Weights of a small GPT-style language model, trained from scratch on English Wikipedia: 15.9M parameters, no biases in attention or MLP.
MLP neurons of a small language model. Each row is named by its layer, matrix (up: input weights; down: output weights) and neuron, and shows model dimensions 128-319. Each number is 128 + 24 x the weight over its row's rms, rounded and kept within 0 to 255. Numbers have three digits each.
Before each neuron's rows, "fires on" lists the tokens most often at its 100 highest values on Wikipedia text that the model never trained on. A number after a token or word is its count.

fires on: "en" 18, "s" 10, "an" 8, "known " 5, "av" 5, "int" 5
L5.up1371:095128147078145145110104157114133151103110146068118182139135106098120148184186101094148126088142126102129141123108105141099142112116123146155157119104102118134135123126102098173109147108100143147172067102131113152127114101100154107143066126123114179086138153126145112107152173137107139160136126172128137136123106162132144166139155114148109122106123190135144127133172114128130160115127131109165095136098108135138141128111116134120111166142121114138153141167107152085143148094157100111131152115107136122115123150143159119116098189094151133114145125158144134126139106129134108149
L5.down1371:139129145112131124145157114123131071126114210139167123133154151166103110130120154145088134115091125152155128185103085142104115125173173118112135149151112126123121146145163138137146086137103130188127190137112142052153128090117077106132134131134145120132162137136135171135142113127093097165133164110190119071105125104137115127166103167107129152173143105134090138162112161089174114116134084153117160145148116101088141112147121145155131144130096093119119146123088088111089122103115148114112116146140126108124129177125067148106137154128157135135165086108092104100088131175108111148

fires on: "r" 27, "g" 12, "i" 10, "Gr" 6, "O" 5
L5.up242:105156163118134128116138157104137131142109121157130187133093079101164125152079086161146131150101106117146136123155109149153115147168176114105122096103128134126130145134118139150125169139143141126154123171142127088123134141156089153138137175144141097091147145126165109135140130193143157100116122153131116102111174161101167127138106120150136134098138134152162139133140145140155149123139115092142110099144121120119105080126118137182114122076111103091130144138155101104133125117118111139102142124101108136146137152110109114131090147120139161136080113138176126128134091148132104153
L5.down242:136115135105127131136102113118128129121135140123150182091142146121140096122114132134148118150133125117127141149118141117145160142135108160143153111143115141121153125107103094133133177195126095087096149153135107163137145120052180117135121158088119147153154124144155113091134170112149133139109161151141081130134084104112142162127122143151127121144130132103138134144115104144127122132131067131123147147159133164157145111108161113160113106151101055139153138116176114142088137125110152114146087155099142138106118127120105178139122136143153101129139143120106120103122093075099126150

fires on: "-" 14, "B" 14, "ro" 13, "al" 7, "ste" 6, "f" 4
L5.up564:148140127113098112083137159147126115151132143136148155098147115147113141108102146142096160169099121083110126158155100121120155125126141087129142133169135094150130106130099117125154120143122120129151140106118124144135115164159110152154162193112129120055105115101085137099131137055116161175128137112122162128119139102095162130110117141118147143133147116098172139083132109175146118148135147172138129136100177138113132111131083164165162154142133122111139136064158094100161120116169136129126131164177111119132118119100115131135150112146145145154131079133120115146118131110120151167
L5.down564:116145124174096141166120116150154132134103121073150096152101117123154129111110161167109143095133149136113172097101130144103093154101101131101123122137173148077153089097128121107097135148086140160146110141145177110145136101131122123079134108093130157140126136096133136135148099128123135109142120099115143100129199153123108112160142124159128140094111179175142130154119121107163123155086101131102116144116117161128152100160070107133122160111105088153117111138145112137132142112117115115086135143142132142140148116138119107133142132101117064158110118173109154126116108137112152141

fires on: "ing " 16, "can " 14, "ed " 11, "ave " 6, "et " 5
L5.up1287:109135117133106139117139182128130122130128125126134134110086123106121122146178128107118129122170147104147152119085096077083109107164115144182118098154148132141170171077102119125128117111129132125136119118118120133091142147103107123122118082173170114142110128119139119163144134143166083125122111118097107119114086132147153158115106146165147090121156125118131115131129070093129130142149169108117118143148147166144160102121091127106127089155152120142141121124081110144144107132153127155145073151122127153118133122157154161128096119134117115145145144160106132144112106142142174103
L5.down1287:142134117152152126129120113166120112099152130107117148106183159127134108097121145119105139156091113134109064136169100083089152111068130140135113169122127135146108106111163179148131096121151079143105111122125099151114105133142152087163127143151115123123131127154121112126161140115121155126119089119148157091129094145140103115157106092146110113124135115119181136131140158103159131131085150130109120127110126132161158135129144123123097138097138105121131108126062083137086164157109127148108167142164107090084113108099059086104119133102138150083159151135101086158131106137130116150

fires on: "comp" 15, "be " 12, "alb" 10, "record" 5, "which " 5, "they " 4
L5.up422:159161112118121108127124149178148132143105157116147116148130133135116104177103124129141166097129060103134114128168105118160066147159121141123154132135150063155101088137080099168149130106128102120121134142141131162121162122097148127137153123148178143078140143092147175176143135155086125134068087124119120101146121148111124148071105145112101143091110071139101130097158140125132164130155133145160091088141120117134124123147107134185106120132119175115137153104103096124150145153157119163132132102121118127136097154155099117141139121123099108134129131137133133169130110153174109075
L5.down422:149126144155170129140123129129137123094113113189119153125123119140109177171116115167126132149145122143122104118118088140083158160134144094145129158148101126124111109121126103142132099129114149102107144107081120139111136096146127116122131171189130145118179105118109115165132120156119128125110143147154117154132096118114107158147128130132096122118157096119152108147145128151100122131132144141108159109112135052143104120146153161165112145134139139094060101156102114170154106096128145150131135111128126128103136135148163084111118139103158119133110137139072160168136079114075122145

fires on: "\n\n" 24, "a " 10, "-" 10, "of " 6, "was " 5, ": " 4
L5.up1109:126148166114131105092141142093112116140126123123138109127158116115134098149127120107132122112161154131149156124117144127155129080173149085129154093094178130134126151143094138124115125106140139085134094098174139160139107141115108126092133101108143121073137115169125147132161115082111183130126145095156112112130088165135116143109082111135117131094151174102130141139117113149143135153107136107099147120152051165139146150168111110110135125070095103121184093132182108114147112119183114124113102136131116109152130152132116143157171120142102099154087153175181129121118125122132173141
L5.down1109:134124104146112136127122110156121137161081126157130104127147135141101131057127145141102138118139147107095112158116140123141133174165110131117132147164100097148164136093142085158099122145115137146096107162134171152119103138105134108152123134112127127127076148109113143139140121153119069128117136156163147101162154101092118106140147162081126074152162096132177125123107125076104092140079102128139147120127112143111138164133142130087126092154098115115139105142143111163167152149134124122145130140095109162115077136135157122120107128096113115106145141106159117138140131123100091131

fires on: "5" 24, "elev" 14, "ision " 10, "3" 7
L5.up379:095155093153115134127151094104165146148101081124134103116123149089097169122143136116123178139176129124135165157137156119150165116126131117124124154110163129140095156089131108145136167124140110116082118108171156173135077122103096153131137145092142128172102154133169108114118143124111090170163101115122093099109123148130141124146110072122135124128155121147108127112152114123129138121140161136146126135108118161108133145132107163149163136174127125130156141123151129128086148123107110140102154129136106179095124068146115131154144106125151145142115121159073122088170124093147128126
L5.down379:077167150067089152135149142138149129155123134109143101113135151085060109099103135127118134087124059112124142088119158103105109111125118139079110144128125102147110144131133129157142111095142127065136120164126164152099142113153095133155142139122135112129100155141154080140109121127122136145101109099149139118139147107138122117145152135154118124167120134116122157118122139101177153151136108119135107136150108135085101172142156170084110158115143154153139137155101108135148128128129179113127107141135149125154151125134149120126145129133146181114106142160128106177134083120115085104

fires on: "Min" 19, "aj" 16, "A" 9, "min" 8, "ur" 5
L5.up1529:124121123140130101120126154142147150157143123153111145118143134140152135107157174116106124143134142091113124139147072094202119121170153068117126142137150102111083112142128150157123140112117141118111113139144098084154116149131121143128121153094103121109160111134156097146163134127075158116143104160129144136134138127156154115124144108180106156121132121126112103104131142101141134110126138093118135158109107113134152082150119133099179120164135140132091090106127124127119092145072103149218098166107151135122128122181126147114172129098147108090139153134091111136156135159113085127
L5.down1529:132085115133159142135124158091123094111096123120162122161102080125159116149164131126100128133188147138165124102137144119105170091082122126142113132094106200129105120134104107111108155121155146105146101124108121119136153126122135111126092130149171128125181155105096183082148128100137134143126107125143138092146137111177145145129117119149112088130169134099128163105142126101137164172105152149130156087144122145138125152103123139107122106107150096101120178149130113136144099142180118139086136108146106097111149161105083119125129147115171125111091138149142100083127102126154148161

fires on: "si" 36, "ri" 26, "li" 25, "di" 4
L5.up889:070096101118089124099169151124134107124160098093130099130159119148064112097144121163124128140142097108204123119119161163143078112130138140175136176069131116118105101104144132127146083139101145120099093132145121116150152174114134167113108098105115136113080108126145148165128119137095090121146132120128074119075094151114071133125104116138135121098149138122120130157114107112131125153131094159135146167108160089157098101132136133107100098115131176128080109115163174069154180114147131131138119140104119129115125150112129111123132105111152138126138148155141132123113144103147179123
L5.down889:162141170105152163116140107119106119112133117107127157159115109071087125182141112087102137155122120118128071153111127162165102118112129165157115151121082146103074121140116147133192121160147152138065146151116139140154160117148104152148110145093123127077108140094133152184130107171114143155187138147126095133099121137137096126173127084101123125181156114125136171159131164149125152117124108147133092098162140110140146150144164113162073095084103112141118091093098139098139148133134105100136128173123145097110128107078133113115115100161140125129145094120126116101112162110115142151

fires on: "re" 13, "ri" 13, "r" 11, "an" 11, "le" 10, "riv" 8
L5.up1288:083113150186120089145136152137152124105151072120165167119145173150115142156126116143140122143165117138121088114129179127171131088137125162107179151111121153116179145099163170138089063110142144139118089149147117104149132103130158100104148150147116081158171141150156125124127137109110119127152110132131130114121132144209150115114176152136093134133106162130161136175139110144129139112096133144125150134151126127112164146136116105157138126096090142135087092138116124128146149141082115113119097139115133154131112118101124114092101111130168152135140100128140094132125139149121141135
L5.down1288:129107142151080130118066112121148135086070131130130165102129146146161125135162092136153122118100106148177124163099143179095141130107109162204128106145136091143102136103104093158093155107122135091072145114127126137115159145149137146123093071174158135130148100140161101202129119142152150142125144131107154135143081112119107134136108133111170115114132172115117115105152119097125093157151159100166118088114105148148140136097149121144146101145135110134092091143139092083155088139153132141156150122155159144122090179139136104153116128158143129142136134103163116129096135152139111121

fires on: "z" 31, "a " 7, "wor" 7, "hel" 5, "milli" 4, "Phil" 4
L5.up1273:159143090139118134110102117173073088117103131138119143156136108119136131118146164153144110124158124169159122112149127149099150087101124145124137120178154099131101114117121128135161158130147167138118098159136118136112130100162152116067141074132108131127141155136110092149160107149120158110133137097137159130150124146117112133177150085140157148130137128121129162139107110130113176172088150104127142166112137100094123098135126121131122081121110126146135139109159133127128111147117163119102119146108078171145122126138146172148180098122144160150153098138087126170137130132166066160
L5.down1273:108124116162137130192139125102115090104129086119168113117126135133174131113120106141127078146171131147154147145137148139122096118147141158127134114136157147163157113101167142125137152128140139110125114174164180156157116125119146169111159118087098105104148117109097123101108106108076142092136111087148150105110148136121135107100095102094103121156139130133118102110077138145152155171124095133097136127131118149121139135091147121107122104114050073106134132154132123157155168157169140136110150144154136121097105111100133142102109142148153127105151141121115174145116130145111099138

fires on: "|" 39, "." 7, "\n" 6, "m" 5, "ill" 4, "ur" 4
L5.up819:111115136135122134132138111136107170138154120110132113106164155107174149114099168141124123089137126127096154108131154161172113133126075151147134124123165144109127141092087153156114111087154165148096098103111124092130149103114139100129122142098164140134086153114132133113117079168131105110140164129143191121129148149119110078121131115095116117141144110114127132122112132137120080106105134097161131114110119128105100137146156126146092151114114139136104077138123112159101099138091158143158141168102114117137137098122116143085138140118059130132135120135126111135122126119086114147
L5.down819:128126145121171103160121134096100159104105168135126141110119110156096148148148134150130099164102177126145116168111129102075131105196141123121131103095106119133127111150115133096119173096121165099131110158150098158124149115156130144131121145164097107070151098088107136147143164102112150151146118139149103144138136133113119161165101148128090160103156114117102125126120121120144150128106084184168137112186133103162142118137131132156103117102092125072096138116155087157148137103136172117132098130141133121110122100144126152123116071156117087137118129138121152140082120114103148104

fires on: "m" 20, "M" 13, "ov" 9, "ak" 6, "con" 4, "d" 4
L5.up693:141145120150155128193148129101138148102093135095113115159135123149125077124117171095106136093127106139110153116111142140095141114112157111107123143115131138144149124127121115141105096134129156111107103156153138136087143118162118109149114148112164111096140143123126126116136098163137145120137116119144186127122142137147128131140111158106148120129108085099179138137120122129173165148123172106096091151144113114143166096145113165147130129140172124141150091160109150103161082124115116077144109125171144158097140085155131105152120119171125174138161070178124128120131134122144130103
L5.down693:139113140108127118090127115157152118145117115136114162105119111120145137140130109144107098125161126111123175120151110111122169135145098097146091120104147163105118131113147104128127134139125117105085183152158109121083162117136134127153133170120070102110133158090145122113126095107160093187160137142164142079135098141162076137137075112133116117119142128110079157117136123151123133096185125106114130133123126124177112137109146125139150123103121175060104117095100137137082099112142166113120163169104098120129146112113088124142113115087128130082116128112138143112139088093159163182

fires on: "inter" 14, "al" 11, "su" 10, "Inter" 7, "En" 5, "an" 5
L5.up965:146143091092115133168145142097165095116094155165088132142126122156139128187162123131088109137142152099135119101139140145165129160126092130123078132164148120110128137173167148120165133083135138109149092135145134153177098156165181105104087135130146137114151144125133112107104155128140147129178098134124137132103142127123079114096116194134123118136117161138124056125096128118115114119128110096113083122154137098145144123156126161142176153089101134139175131103134121087166138147133126138157105114101128133110151140107096091144142134152125155133117099177132165117162172141120124142
L5.down965:168108165100187098135151101139175123127121112108161158161131160120116103183102133157136109122126084124118133145106131126132125106144165160145112139080156125150140127117135135106091134171115115129149158086123133157052150134150124133095138163125085146131155144089106094153149117093146123077116115125093144098106164138124072108173131086152163124138114097097151133111133168116091159126117113113137120176127097130102127132148131135119121130127092156137169085071127124109143136135171116127121129134165127153132113093157155083134117125147123120145114137119089113094115096144115146126

fires on: "ac" 33, "ar" 21, "Ac" 13, "y" 7, "bo" 7
L5.up547:112185122127124169161109126155135080142109136148160116149159068120100127121104134117132156142086109118149180108142146115143129134115129118113146157138128151118105116152108111079176124131092096143152103131141104151091102132099118148140125111121161140157120132167162075096112096082124108131140084111159131141084166096109168133100167138141088098169085128109148147112165116130129103123117140154109151118159118132105134166125107148127142057141131094102112121156151151131123130153124152130094163102138164133141130064153100100150175125103134124145112107121114156155098080115108105158
L5.down547:152204130127149165132130134140142116159142129104141129112103137124166099095093149124131126112103152139153123107160097089135150159124130145158121114125145145103164149095097123107125105106098159115112123112084141124143116144143099112144135096139114158140111101160109150139148154104164142110108179151148105153142148103143123129114166147165116137097143065105122166155146091125132176159155120127095124105103144113129154145155109108170121127138114125051130121123152151140157178083121108119110142165136139118129108135140183124153102167125146145093120144112166092139112162125095085146

fires on: "c" 36, "E " 11, "erc" 8, "A " 5, "-" 4
L5.up1346:147116127120124132139079124135152119152110153122095116140118131145096111191144127105123152087185118140164156105143107120117127153146131096148153070119152115111113124132148120116104107157120142133094139137088122137129063143129119177150110148091114155111157108138108168121114131111144125140103137098147148120151093155107076100155125117080157104137152096101153135133138097105166100078177162165099144116128151183111134108126155133132139138141172121080135143130117147140149114112118118145105128102095144075086146139127140100099106148088120093138102137100120101102081160139137074115
L5.down1346:098112127137163137157154147114122090145173121130137134196105167126134080133089159142152112128114150106096079145118111135140125102140109127119140111099116116150104122114142143102145102120167121135167154084129106125143150102100098090147123091164105120134103138196134094070126101103095129099112112152115154153155138102095129097166109101121085119119127099169127108105126134111110130119150126157165126158178083116156169122069115091125145155157088189151124150134146112126151152124129144159143138166175110151154123102103143130100097084110099125102111166141099120132149115114123142064

fires on: "it " 33, "It " 8, "3" 5, "t " 4
L5.up826:165159163140095123121135144125154153160122138118129145097139150123155161154095102122082133140125103119108107129147118136119134144131082109128110153139088120087125124138118077111138154181145151117161144166118148117148130088109098106080117135107132126130097123101108159118111142115154116113125100099099072140103115162161155102122170097148166144094123114136104121119083105124113113128109136178128146108135085149053106124123145142136132093104122180099144105154099125114128114161134158142121183153118166080124111175136144123104120129123115140139112164100117174142104139155134128105
L5.down826:137096143133150152133137118141171134124145111131172142174123109103118117111143136160100105133137138113143172127130156136126126094114131110106140154138106087176151147117138139139145091090116129143100141137125101153166157119129089109108115128160122145119106139169126107124148140119124131116126106091144111150136096172117094138134110111147118117089136122140118114090108089154115139111175099088163097133123103148101091112074125158142144104099112107137110124128126109144122047105115101148149133153159115174138139139120174118158098158095124131125045122123167095094141100128148123143

fires on: "al" 35, "il" 8, "ar" 6, "v" 4, "18" 4
L5.up1489:102147110147133129152133147085127119156164141145123126140134125135132186154100144120120099126132137122150161153121124091142087133105161153129093128133124166128106111127145154123154122149113145121180117116144143134096152136149129148197099171116183126091098105134115140122134150155133105090163100135105090105136122097129132168091171097115107101114089130118163087149114118116116125103140113141087136099144140151105091151102139115114110145118168079106158131143085089129164137124074148136128155133116151129159138097125095147099150105144124114117069122141156145157171141131162108088
L5.down1489:169115101121127162134136110174139120135158101133166136106122100166121085129110129102117124137130143122129089118114138150099114154138144154093160084102138132095146148145178138132190109130139134100134111122137095133109137104128129107108126164120131102152118162143136089157168093102143116115136137123104169181098135139130157126118144137119135122146149162101135108112133128069180106141137110145164087141072113132134102120112106160101131136150153128140131137114132101105109118172146135137152150132130133166091092120156146166098141152085110114123162093118108167142134143095138143109